Part of a small language model's weights.
Size: 12 layers, MLP 1536 ReLU, vocabulary 817, 11M parameters.
Architecture: RMSNorm before and after each block, no biases in attention or MLP, capped logits.
MLP neurons of a small language model. Each row is named by its layer, matrix (up: input weights) and neuron, and shows model dimensions 64-159. Each number is 200 + 20 x the weight over its row's rms, rounded and kept within 0 to 999.
Before each neuron's rows, "fires after" lists the tokens most often just before its 100 highest values on Wikipedia text that the model never trained on.

fires after: " M", " f", " F", " P", " D", " m"
L4.up135,218,205,173,215,250,168,197,205,177,209,186,179,193,241,260,165,205,200,221,198,248,189,197,240,201,209,185,179,207,211,224,239,187,209,179,201,175,206,201,198,216,218,202,174,186,194,203,169,191,198,208,194,210,195,199,191,227,168,188,179,218,173,223,205,163,236,223,190,206,185,208,199,171,214,215,215,196,183,194,169,195,219,209,171,222,229,186,205,203,182,209,194,239,221,178,209

fires after: " F", " f", "f", "l", "F"
L3.up1357,241,180,208,179,225,183,180,184,214,209,210,202,214,238,176,173,184,202,187,219,188,174,191,206,183,199,202,219,184,183,220,217,177,171,203,188,178,201,224,226,218,211,202,239,207,204,205,201,203,220,158,192,219,207,198,207,248,199,178,209,156,203,230,265,156,217,215,183,233,172,208,201,214,199,214,181,186,184,205,221,171,245,202,191,184,217,172,180,204,190,195,174,213,169,207,200

fires after: "l", "it", " l", "el", " L", " Al"
L4.up952,229,204,226,198,197,225,189,206,222,168,212,212,193,237,213,193,165,203,200,205,196,185,242,196,195,198,192,188,189,178,206,215,255,221,160,226,188,188,201,226,179,176,218,222,242,215,217,217,205,191,195,171,213,203,195,194,175,162,152,207,181,236,188,202,236,181,189,184,203,220,249,206,205,182,228,193,211,193,196,191,188,211,216,216,181,182,190,175,190,175,198,247,195,194,177,202

fires after: "oc", " l", "N", " L", "ip"
L3.up1289,236,221,196,214,220,198,188,203,211,188,190,182,181,222,195,205,144,211,208,234,206,202,176,194,197,235,193,190,188,202,184,198,215,219,211,205,186,164,242,220,207,197,177,165,205,203,221,209,207,216,192,190,169,182,199,195,192,211,222,189,229,197,216,198,200,205,191,232,203,218,202,181,171,219,192,186,235,212,180,192,179,165,232,211,185,186,206,187,215,189,198,179,194,200,193,214

fires after: " M", " m", "ak", ",", ".", "M"
L7.up542,224,201,189,202,207,197,190,237,191,204,213,187,190,238,265,180,238,199,209,192,215,192,200,213,180,209,199,210,229,254,230,223,203,186,209,194,182,203,207,225,212,177,202,213,191,164,216,203,194,147,194,210,202,183,201,175,221,238,199,222,227,203,206,205,197,206,188,198,205,190,184,197,207,200,203,233,182,215,201,169,165,215,211,201,250,207,202,184,192,232,200,188,204,210,171,223

fires after: " R", " S", " D", " F", "ru"
L7.up453,207,236,219,192,193,182,180,222,174,196,204,183,203,244,226,203,212,185,185,234,165,221,204,169,167,220,189,231,179,200,221,210,196,205,232,199,208,198,205,231,227,184,208,200,174,194,190,197,181,182,181,179,178,186,167,179,209,150,178,218,225,180,199,233,157,203,186,195,231,177,207,206,237,212,177,188,181,206,187,181,156,216,193,191,194,221,171,202,187,207,188,172,195,208,178,204

fires after: " Jo", "a", "e", "ra", "ie", "2"
L3.up818,208,192,221,204,203,190,150,196,188,172,222,198,221,219,206,194,174,228,203,202,209,194,207,191,214,237,198,193,176,215,208,247,199,206,224,208,178,168,201,235,185,175,182,191,246,170,209,186,193,245,213,199,169,199,194,177,209,159,174,202,216,191,200,213,217,177,228,178,193,185,237,214,198,211,191,183,190,182,184,196,180,206,214,205,236,194,210,206,221,215,211,190,185,178,211,192

fires after: " D", " Al", "r", " J", " Cl", " H"
L3.up681,231,196,205,233,217,177,219,205,184,205,189,202,232,197,198,215,190,211,234,217,209,191,204,185,177,204,200,196,209,208,188,210,188,213,199,230,184,195,175,226,208,179,229,180,207,219,213,183,198,154,228,178,200,190,211,197,181,199,200,203,210,215,221,171,179,143,234,213,205,175,184,201,182,168,205,189,201,211,192,191,198,192,191,208,174,203,172,200,202,227,206,233,216,214,226,224

fires after: " ", " (", ",", "=="
L7.up1458,189,191,160,183,190,195,207,191,176,210,200,180,179,203,233,168,200,206,218,219,197,223,180,196,156,235,207,194,195,176,211,175,178,201,216,225,189,177,200,194,191,176,243,200,238,227,234,232,162,187,195,206,201,207,177,159,208,202,220,201,209,161,189,181,180,210,170,214,189,172,228,215,248,188,218,166,191,185,203,180,187,230,199,170,225,230,209,180,225,195,219,204,206,196,195,223

fires after: ".", "7", "3", "6", "8", "h"
L3.up742,195,192,224,188,169,220,178,187,232,186,195,185,216,207,212,224,201,215,212,185,200,203,183,201,186,213,171,173,202,219,201,201,197,197,164,248,191,163,208,218,185,185,239,191,211,201,214,188,192,194,190,194,170,220,195,212,195,209,208,193,182,209,207,225,192,209,200,196,191,223,209,193,179,214,193,201,207,198,197,171,198,246,210,190,217,244,223,163,222,198,194,183,211,170,199,198

fires after: " D", " M", " m", " L", " C", " K"
L4.up264,223,232,219,199,245,182,206,210,194,190,255,182,184,210,230,216,159,206,174,214,210,209,193,215,217,235,188,198,226,204,211,208,234,204,206,179,193,224,203,218,208,190,231,215,186,194,230,196,210,195,205,201,221,211,222,187,188,196,186,225,197,206,197,163,193,201,189,221,207,196,182,189,196,167,191,211,188,219,183,201,149,187,181,194,192,205,205,225,194,191,222,196,200,212,215,220

fires after: "3", "2", "1", "7", "4", "5"
L2.up76,217,186,197,178,236,205,138,208,161,159,232,211,193,203,199,198,167,185,185,223,207,165,189,197,233,215,180,192,190,201,207,177,201,206,184,176,176,176,197,203,184,201,185,191,220,197,186,184,199,204,188,191,174,189,225,190,232,206,210,184,208,177,190,200,203,205,171,197,193,185,232,197,195,193,176,212,212,187,156,169,169,184,148,186,222,190,191,202,225,206,171,223,212,203,186,188

fires after: " M", " ", " R", "c", "M", " H"
L3.up144,241,204,206,236,206,185,219,226,214,219,197,184,206,217,227,203,156,187,200,245,179,206,206,185,196,199,174,218,205,182,219,185,209,223,194,164,218,200,205,214,222,181,178,188,182,203,196,221,208,231,198,248,189,168,190,193,215,186,201,182,186,188,241,205,178,181,200,181,191,206,183,187,236,190,174,202,197,217,175,218,188,216,211,184,198,218,177,224,164,203,192,214,184,194,220,166

fires after: " A", "A", ".", " D", ",", " |"
L7.up613,196,216,183,193,207,214,197,225,162,218,241,222,213,213,196,198,234,197,242,214,198,189,204,227,174,236,197,207,233,195,207,218,198,199,184,218,147,197,203,189,219,170,172,230,190,212,209,231,165,186,176,180,225,192,176,182,228,183,197,214,211,219,194,185,165,173,214,207,197,201,189,188,219,209,204,228,201,195,194,202,177,217,212,181,167,194,200,189,204,196,202,204,214,224,183,218

fires after: " ", " Q", "R", " R"
L4.up916,200,180,212,193,225,193,199,200,194,179,185,182,187,207,208,234,162,174,225,211,176,173,170,194,151,206,176,212,203,183,187,175,209,189,212,190,212,216,176,208,215,205,186,201,209,172,175,189,240,211,218,235,159,197,211,195,219,212,189,209,200,208,179,204,177,241,208,190,195,214,221,199,229,212,208,166,162,165,195,177,172,222,239,188,239,216,194,214,209,184,209,237,194,198,176,202

fires after: " Jan", " J", " e", "r", "20"
L2.up1089,217,201,183,207,199,171,167,209,208,187,235,199,158,243,188,222,187,223,182,196,211,209,186,177,172,189,232,195,179,207,195,210,221,224,211,204,209,194,206,212,193,215,203,204,204,181,183,177,201,177,222,219,187,169,182,195,164,211,199,184,190,202,170,227,183,192,183,214,204,167,210,201,206,227,229,217,189,216,191,192,156,168,195,214,185,195,174,213,240,206,205,163,200,214,188,205

fires after: " h", " s", " he", " S", "ce"
L3.up1212,221,194,204,228,189,216,165,212,199,195,227,234,198,194,179,186,183,172,242,202,220,232,187,224,200,220,180,161,207,193,192,175,177,184,203,214,205,204,192,226,216,194,183,230,199,217,187,173,199,217,178,144,224,239,214,204,209,198,195,176,174,227,223,202,212,231,223,192,207,178,218,176,209,184,187,207,186,153,195,161,206,229,232,209,207,181,215,179,229,215,194,264,224,183,200,181

fires after: " D", " R", " J", " d", "au", "al"
L2.up376,195,202,221,189,221,194,179,179,165,187,185,200,197,261,215,187,194,196,206,221,258,172,174,205,186,198,183,197,176,180,227,199,190,181,208,209,203,186,179,196,189,188,203,169,233,192,185,204,206,192,202,200,196,161,193,177,176,205,222,184,202,216,224,180,198,183,194,223,184,182,242,193,203,215,207,186,207,186,177,199,203,175,202,199,162,210,178,229,207,205,219,222,198,198,221,252

fires after: ",", "ar", "l", " Mar", "u"
L2.up303,221,227,206,191,225,189,193,181,226,216,196,181,216,203,221,199,175,178,211,231,206,191,201,204,212,207,185,222,205,220,192,207,210,205,212,172,216,201,185,192,207,157,198,190,212,190,197,178,180,180,238,212,188,169,192,191,203,221,211,197,184,196,172,216,175,205,174,174,180,182,215,190,199,174,171,208,234,175,189,190,213,197,244,198,208,228,197,203,218,165,179,185,205,171,216,202

fires after: " ", "1", "13", "11", " A", " L"
L7.up273,212,189,212,224,176,183,188,210,178,195,210,187,202,210,208,226,179,170,211,210,179,189,213,169,204,255,184,217,220,176,218,219,234,227,195,175,214,197,213,200,216,183,199,221,181,203,192,215,170,195,188,217,162,195,180,224,228,176,166,212,221,205,188,178,170,214,179,198,198,195,221,219,189,198,202,196,179,221,173,212,165,210,225,187,201,248,181,181,191,206,200,218,209,204,145,226

fires after: " A", " D", " U", "pr", " United"
L4.up1440,238,192,199,215,234,195,216,213,215,190,211,235,196,203,189,203,189,183,235,183,170,198,163,212,198,214,166,207,190,191,160,223,218,207,196,211,178,190,197,220,264,202,212,204,206,192,201,205,221,170,152,169,190,178,164,204,201,200,211,173,198,186,205,201,167,206,199,187,183,195,247,205,213,209,213,244,178,195,148,165,169,196,186,182,178,200,228,193,204,200,195,195,222,234,215,196

fires after: "r", " J", " Gr", " Pr"
L3.up636,230,216,232,237,210,212,181,182,212,188,198,220,177,199,174,212,175,188,195,190,217,214,180,183,198,232,193,193,193,223,186,224,203,241,203,209,207,192,206,192,239,198,206,193,208,196,180,192,169,171,197,233,139,193,235,209,193,194,203,192,220,220,211,215,171,215,178,230,186,178,207,207,218,216,206,202,173,190,190,189,190,184,227,221,206,212,183,196,227,213,195,213,227,217,208,179

fires after: "0", "1", "2", "4", "3", "U"
L2.up1339,204,218,211,192,243,195,194,184,189,153,188,184,173,207,167,185,182,168,209,205,173,211,199,196,211,234,172,183,181,184,194,208,219,199,218,200,218,226,205,213,188,175,187,202,184,218,220,185,191,191,163,215,213,198,225,204,182,188,215,188,229,189,202,185,210,228,170,226,182,183,219,179,198,221,201,194,199,173,143,195,213,174,203,223,217,187,222,202,192,201,159,205,204,184,182,189

fires after: " M", " St", " A", " L", " R", "M"
L7.up952,219,197,227,203,213,200,199,198,158,167,222,194,171,203,207,204,199,190,186,216,185,213,204,210,183,231,182,217,187,218,208,221,187,186,205,205,180,232,200,182,203,169,247,236,183,186,197,195,226,184,182,186,203,169,176,187,178,216,193,189,200,232,208,209,198,214,165,230,217,198,208,156,199,206,192,234,178,222,163,194,155,209,199,178,211,195,178,203,208,208,208,194,225,200,184,219

fires after: "f", " und", "g", "ab", "or", "nd"
L7.up634,199,234,227,195,228,216,153,166,200,236,219,193,206,227,213,211,182,191,217,228,161,210,167,194,196,199,190,216,207,179,188,210,222,170,194,191,190,204,193,177,177,170,207,211,206,214,227,209,188,175,178,181,192,177,159,191,181,202,194,169,204,220,217,190,198,187,220,190,215,158,187,218,201,215,190,202,190,180,197,178,191,213,199,212,197,202,239,154,220,198,214,212,212,210,234,207

fires after: " n", " v", " f", "f", " im", " res"
L3.up627,202,180,221,200,213,197,199,192,203,197,185,180,207,213,225,182,207,172,204,184,197,222,226,206,191,181,179,196,204,207,231,234,227,215,192,214,157,177,202,224,222,223,194,193,202,194,190,201,192,162,221,184,217,225,192,190,177,182,205,192,188,224,215,199,144,221,221,228,231,188,220,187,223,178,206,250,186,174,172,179,204,199,219,217,211,187,196,194,243,186,225,176,184,170,224,194

fires after: "\n", " L", " Jan", " J"
L3.up131,237,182,250,203,219,144,184,195,215,189,204,171,182,212,225,182,173,233,194,199,201,210,196,196,214,200,179,206,141,212,201,241,203,185,174,191,190,181,189,206,205,180,223,213,193,183,227,197,186,192,200,210,201,194,191,183,159,177,198,147,207,215,201,219,163,186,203,194,210,177,200,199,211,224,217,206,190,193,175,203,213,173,195,202,221,210,148,220,216,177,229,169,220,199,216,158

fires after: "l", "it", " l", "ic", "re"
L4.up111,225,182,181,209,205,215,204,184,213,204,157,181,205,208,199,176,146,202,195,205,205,198,221,208,209,210,181,157,199,222,209,191,220,222,223,227,181,167,199,230,186,189,210,175,216,237,203,222,167,185,212,211,197,237,191,197,188,182,162,192,209,186,165,154,195,227,196,193,209,199,205,212,217,196,224,202,233,177,209,187,198,206,234,204,228,167,210,214,237,192,182,241,210,212,183,197

fires after: " f", " F", "1", "6", "2"
L4.up1090,214,199,230,213,209,215,166,201,156,189,204,192,206,252,210,169,181,160,232,211,191,203,177,199,205,197,171,203,218,150,183,228,214,226,215,218,193,199,204,209,189,220,191,214,205,222,158,219,208,211,220,194,185,203,197,197,185,231,180,173,182,181,175,221,196,243,194,215,224,211,215,210,244,173,214,199,205,180,169,198,200,228,187,208,195,242,191,176,209,191,189,205,212,208,194,195

fires after: " ", " S", " s", "os", " |"
L7.up771,219,187,194,225,205,208,178,207,202,186,210,195,154,177,218,183,173,194,219,212,227,181,192,156,195,210,196,229,194,218,210,233,204,208,179,203,193,205,176,197,210,209,172,224,189,213,186,212,208,185,224,212,227,196,172,193,235,202,201,191,214,185,194,177,184,206,219,170,211,195,220,161,195,185,192,192,181,203,165,171,173,202,204,175,200,232,186,187,186,194,216,243,204,204,215,171

fires after: " A", " Mar", " B", "A", " K"
L7.up720,231,227,226,213,210,164,190,205,175,187,206,201,199,202,201,225,213,197,224,206,221,177,207,232,198,245,183,239,217,216,220,185,207,197,204,166,196,187,204,177,194,175,189,225,195,226,219,187,173,175,177,224,195,207,194,228,228,210,188,163,203,199,193,159,154,205,187,212,195,204,179,168,217,217,214,237,186,194,168,198,154,220,217,196,201,198,196,214,232,196,196,225,220,213,186,176

fires after: "1", "2", "s", "qu", "6", "7"
L3.up895,211,226,238,212,188,227,205,180,166,180,212,193,206,223,176,209,199,214,168,188,229,224,205,174,188,193,179,172,215,204,213,193,181,238,250,192,213,189,218,207,193,204,227,234,233,212,193,151,216,189,160,203,211,192,213,195,182,220,196,212,201,230,225,187,191,193,190,189,210,193,162,189,223,220,230,180,212,180,181,160,193,221,234,200,196,204,214,164,197,184,204,183,207,204,188,218

fires after: ".", "2", "3", "4", "1"
L7.up1155,205,202,217,208,181,231,180,198,173,194,227,188,164,223,176,230,200,192,219,175,218,181,214,230,180,202,179,200,207,216,204,229,191,216,214,229,213,178,248,190,214,208,238,234,217,216,218,182,191,241,170,207,206,191,207,241,212,252,217,201,204,168,184,199,169,224,243,209,216,211,213,195,191,188,216,197,197,202,178,177,160,239,227,189,173,215,216,197,175,196,193,166,193,187,185,200

fires after: " b", " B", "-", " \"", ",", "ub"
L4.up1421,203,239,214,173,198,169,192,199,230,205,181,167,210,198,182,182,171,156,207,260,212,224,159,206,183,205,208,234,217,208,201,192,217,209,200,187,180,224,187,197,213,170,209,192,202,208,219,228,227,199,185,215,219,160,197,189,189,189,206,172,205,209,183,214,152,205,240,224,196,194,206,220,187,187,194,224,238,190,171,202,186,227,239,160,220,194,201,196,228,201,205,188,219,198,179,175

fires after: " |", " (", "-", ","
L4.up1131,198,180,170,220,213,185,207,163,177,168,208,193,244,223,221,158,200,197,215,215,219,178,197,259,172,210,220,206,223,207,189,199,204,205,210,232,190,177,204,220,207,193,200,196,192,198,216,219,213,186,179,208,211,164,202,203,233,195,196,188,206,175,186,244,181,230,187,218,202,196,198,199,265,173,187,186,216,174,196,209,206,228,206,201,193,226,184,215,188,198,212,180,224,204,206,240

fires after: " ", ")", ","
L3.up1208,222,188,198,196,205,190,207,176,204,220,188,160,229,194,197,189,152,214,255,245,194,214,209,190,196,215,192,240,235,224,220,206,225,195,195,202,209,198,196,201,222,207,184,201,171,201,210,246,193,181,195,245,200,191,193,201,197,208,205,226,160,185,184,220,182,203,209,182,189,193,200,189,199,176,205,159,221,195,154,190,190,220,207,191,236,224,181,201,212,197,195,218,257,184,205,202

fires after: ".", " ", "l", " l", " |"
L7.up321,208,235,198,233,229,174,166,218,184,190,198,176,176,244,193,198,182,187,184,202,147,183,208,220,205,186,210,224,226,177,240,212,200,208,182,180,202,173,232,168,193,164,208,198,181,219,183,186,182,221,192,182,211,203,192,224,171,218,183,174,184,215,200,182,188,201,218,220,208,170,210,155,191,164,206,163,169,185,201,200,196,193,229,175,174,190,161,187,200,202,214,178,208,186,220,202

fires after: "01", " ", "-", "02", "00", "–"
L2.up9,217,185,213,189,232,193,204,211,199,238,188,199,214,244,182,217,186,208,187,213,176,212,219,149,215,257,182,202,190,143,240,185,231,202,233,200,200,195,237,194,168,201,194,216,237,245,182,186,186,201,182,232,216,214,197,202,203,202,219,205,180,213,198,208,209,234,162,172,202,182,235,189,224,184,201,199,195,190,187,211,191,190,236,193,214,234,191,165,207,201,200,209,220,216,233,192

fires after: "f", " s", " S", "th", "g", "oot"
L7.up650,218,178,162,167,212,202,185,211,175,201,200,187,190,222,197,201,183,205,247,204,191,202,168,186,187,186,167,223,173,217,202,227,185,201,214,197,176,201,222,218,215,175,229,217,210,199,146,210,196,221,201,196,155,181,165,222,208,199,197,188,201,171,187,204,221,247,190,205,216,210,244,184,196,212,212,149,185,172,202,187,194,226,199,216,228,220,190,180,254,194,185,251,182,203,214,210

fires after: " ", "2", " P", " p", "^"
L7.up18,215,212,201,218,177,210,183,199,210,187,210,150,209,230,228,226,195,202,243,228,150,198,220,195,158,215,199,202,201,206,178,219,225,199,172,205,191,178,204,206,207,182,216,222,211,230,193,220,200,167,235,218,186,193,158,226,187,208,213,194,190,150,168,191,188,214,239,216,198,195,198,173,196,178,209,185,159,196,206,188,199,207,202,193,234,213,178,209,189,187,228,192,221,183,196,227

fires after: "\n", " d", " S", " s"
L2.up453,224,220,188,172,155,209,182,218,181,175,213,233,226,236,212,195,194,161,211,234,179,215,198,198,227,221,196,179,214,224,223,216,196,205,197,201,195,181,192,204,220,200,221,245,175,190,171,204,191,190,208,176,220,230,185,196,220,219,197,181,175,246,230,249,212,225,210,186,201,181,209,196,234,246,202,226,186,192,179,192,207,212,207,207,212,183,180,190,205,186,190,219,214,198,216,197

fires after: " S", " M", "ing", " s", " F", "M"
L3.up605,249,202,204,219,241,181,181,244,200,199,197,221,186,227,217,200,164,191,194,209,207,226,204,184,195,206,181,236,199,167,210,187,185,213,216,200,230,189,207,212,248,215,155,217,227,181,168,227,193,178,187,212,214,202,191,203,198,191,176,199,220,177,222,235,212,192,196,151,208,202,203,186,217,170,205,200,196,202,183,164,173,226,211,202,186,201,141,197,203,190,207,234,180,220,202,219

fires after: " ", " |", "|", "all", "1"
L3.up206,200,214,180,200,201,181,196,214,196,232,197,183,210,220,218,196,187,194,212,225,182,212,219,223,207,213,191,211,199,150,231,206,223,217,184,198,219,198,240,194,217,200,209,175,207,206,190,214,214,222,171,194,209,183,178,187,167,200,210,216,201,167,210,202,212,229,211,199,201,170,173,209,232,173,220,160,198,196,181,209,184,193,208,194,199,222,176,194,208,235,222,228,209,204,229,195

fires after: " M", " Y", " m", " Ch"
L4.up1384,229,187,223,239,230,175,197,245,173,245,233,173,219,245,207,192,189,177,215,201,190,217,176,214,210,213,164,186,190,185,197,221,209,200,182,195,190,189,213,208,200,199,214,184,170,228,216,184,210,170,209,221,204,195,197,191,209,172,197,185,217,174,198,209,156,226,191,224,190,239,195,215,218,203,216,183,203,181,187,167,186,190,173,212,201,257,175,198,227,195,208,203,228,195,177,204

fires after: " s", " S", "S", "ing", "s", "D"
L7.up1125,229,190,209,190,165,179,203,231,210,190,207,194,205,231,197,161,207,191,225,223,182,201,196,197,179,197,185,191,174,215,223,222,168,208,198,200,192,204,206,175,216,207,214,234,212,190,179,200,199,219,181,209,166,187,200,204,211,189,199,211,208,192,210,247,224,241,196,162,197,202,195,221,222,153,229,182,251,189,191,180,186,217,234,197,200,196,212,166,221,175,194,243,205,224,195,205

fires after: " ", ".", "1", "7", "re"
L3.up75,209,179,195,208,196,186,174,167,218,236,233,168,195,206,190,215,181,224,212,221,188,221,201,211,167,208,186,239,200,212,192,186,173,214,222,194,231,201,217,213,198,174,213,195,189,219,198,210,220,211,226,200,194,233,185,215,213,197,219,216,162,211,186,215,199,218,213,199,204,158,221,177,188,203,204,196,218,182,203,160,199,207,205,196,271,200,179,187,226,214,215,199,217,224,167,234

fires after: " U", " M", " l", " L", " N", "l"
L4.up1154,229,204,197,181,213,191,166,179,238,186,203,180,194,227,195,175,174,138,246,196,190,239,203,200,195,241,206,188,176,211,186,212,219,178,193,213,189,175,208,230,227,196,198,180,197,217,234,175,204,184,204,219,193,221,220,184,185,206,216,188,204,208,182,242,176,205,193,205,203,245,199,177,213,203,227,171,195,176,167,193,174,165,183,212,189,178,190,187,189,194,215,219,205,230,177,194

fires after: "a", " f", " F", "es", "o", " Y"
L3.up677,198,209,189,196,226,214,190,193,187,190,225,214,229,225,174,175,200,178,236,206,192,190,158,238,217,201,181,209,191,180,205,203,195,189,201,220,223,194,208,196,192,194,203,222,224,209,204,206,226,243,204,211,199,192,218,224,206,196,201,192,176,207,202,249,180,192,208,168,236,200,166,202,225,170,182,206,206,159,174,218,209,227,214,232,182,261,189,172,197,214,192,175,227,178,186,172

fires after: " A", "pr", " |"
L3.up300,224,201,198,197,220,197,208,206,223,182,212,222,197,202,210,219,189,200,220,216,188,194,151,217,203,214,158,209,186,171,187,207,203,218,195,207,207,177,194,212,212,186,204,190,190,203,135,176,214,175,212,199,203,189,189,214,209,216,219,183,201,196,206,198,169,205,151,181,188,215,224,208,226,189,174,209,208,202,198,183,211,185,177,167,158,189,220,221,193,190,250,214,233,194,208,211

fires after: " re", " A", " ", " Re", "ir"
L7.up575,209,178,213,234,199,190,192,159,194,203,212,192,166,208,248,187,182,182,217,201,200,205,213,168,212,224,201,222,218,190,249,173,206,219,177,208,191,165,207,203,218,207,213,222,193,219,144,216,187,209,213,199,175,163,173,191,202,186,205,193,213,181,163,179,194,204,223,208,198,178,201,171,206,212,216,170,207,193,187,187,179,216,195,178,176,199,152,202,183,214,179,232,201,189,221,233

fires after: " s", " S", "x", " t", "-"
L2.up389,229,188,207,190,199,245,173,220,178,164,229,201,207,204,211,190,214,163,217,211,189,186,204,198,187,212,192,169,207,173,223,188,205,197,194,198,212,226,230,210,214,214,194,226,207,196,225,194,229,234,206,179,221,211,172,172,229,199,201,182,189,238,222,204,181,204,190,189,223,188,219,204,243,177,219,223,187,164,188,186,207,190,224,209,183,215,211,181,178,244,184,196,193,198,230,161

fires after: " ", " P", "re", "1", " |"
L4.up209,209,194,214,189,199,200,193,187,180,159,208,198,205,239,241,226,197,185,236,232,246,200,176,229,184,190,220,217,199,235,210,192,183,246,201,192,196,186,189,177,230,216,184,247,175,202,201,189,238,219,211,218,186,195,185,216,220,208,187,211,209,199,169,195,189,242,219,185,217,171,212,190,223,199,218,202,184,227,186,188,179,224,179,183,209,231,207,224,194,198,207,231,209,204,218,215

fires after: " ", " G", " F", "G", " also", " Q"
L4.up543,216,205,206,213,221,198,181,197,183,187,190,188,194,215,216,184,169,179,222,202,186,203,180,203,191,175,187,204,213,179,215,193,255,216,180,183,193,149,194,215,230,224,235,224,231,172,177,215,227,210,231,220,199,209,207,214,206,218,179,185,211,214,176,217,184,210,244,207,191,240,248,183,224,194,190,179,225,152,206,193,202,192,201,176,176,233,203,190,224,175,209,173,230,220,161,197

fires after: "02", "01", "od", "t", " Te", " c"
L3.up212,215,183,197,166,204,215,189,196,206,245,218,218,215,210,195,251,190,202,248,204,202,193,186,195,219,215,158,180,189,182,203,200,207,221,205,210,214,179,213,214,176,189,189,229,200,179,176,216,214,219,225,233,174,214,166,183,211,200,164,210,206,199,172,191,187,235,155,178,197,225,200,194,185,186,192,220,151,212,197,225,181,194,212,236,153,204,211,163,230,211,211,194,200,206,268,187

fires after: " s", " p", " S", " m", " P", "res"
L3.up1395,257,230,208,206,172,192,171,195,173,176,200,187,238,223,213,196,206,236,224,210,235,203,182,210,182,208,196,185,213,184,201,187,196,197,207,199,204,170,200,195,237,190,199,174,207,191,188,172,217,212,226,192,197,202,216,177,210,208,201,148,189,189,214,208,187,207,199,186,204,177,268,208,177,200,214,158,202,174,182,149,172,225,221,205,221,199,229,187,223,233,220,222,213,186,213,207

fires after: " ", "|", " (", "-", "$"
L2.up1079,199,166,177,190,189,204,204,217,198,173,225,199,207,239,179,207,190,188,207,216,190,224,195,219,163,204,192,189,227,182,235,201,245,215,161,203,229,166,200,192,175,226,223,237,213,205,242,206,222,186,194,190,223,198,201,195,208,179,183,192,201,204,206,151,160,199,188,196,196,184,230,217,211,189,239,178,214,168,204,169,187,217,237,202,221,223,231,200,193,187,230,210,186,227,186,210

fires after: "e", "a", "o", "en", "j"
L3.up98,219,213,207,212,230,177,184,213,205,183,191,203,215,217,217,173,182,172,243,194,162,211,208,220,213,201,194,218,213,208,189,226,201,232,161,219,186,196,209,202,189,189,219,205,219,186,193,186,206,235,192,176,167,195,226,180,199,177,177,183,186,179,221,196,192,209,205,157,183,222,230,192,190,205,206,205,179,172,185,182,184,190,218,183,201,208,218,173,198,247,172,177,215,183,186,174

fires after: " m", " cont", " f", " w", " v"
L2.up1078,232,174,223,212,201,199,218,210,176,214,196,195,197,203,246,179,225,184,227,191,176,172,173,203,191,198,182,168,234,221,238,239,196,187,194,196,187,200,210,200,248,203,188,195,216,189,189,195,158,193,208,193,207,193,197,187,201,167,181,184,190,190,208,218,166,201,235,164,220,194,225,196,233,176,219,202,199,182,191,193,233,194,203,185,175,229,179,183,206,221,209,213,209,204,198,185

fires after: "or", " He", " L", "f", "un", "el"
L7.up56,226,220,209,184,222,254,179,166,188,151,227,260,197,243,202,236,234,194,231,206,166,203,198,173,163,204,171,205,206,220,195,203,163,194,174,194,207,169,211,218,196,199,190,196,206,185,223,176,201,179,204,224,201,164,212,196,183,242,194,177,156,219,223,175,207,194,176,184,199,196,191,203,196,190,187,232,167,208,190,186,199,217,213,183,176,193,220,160,220,202,183,224,198,196,231,208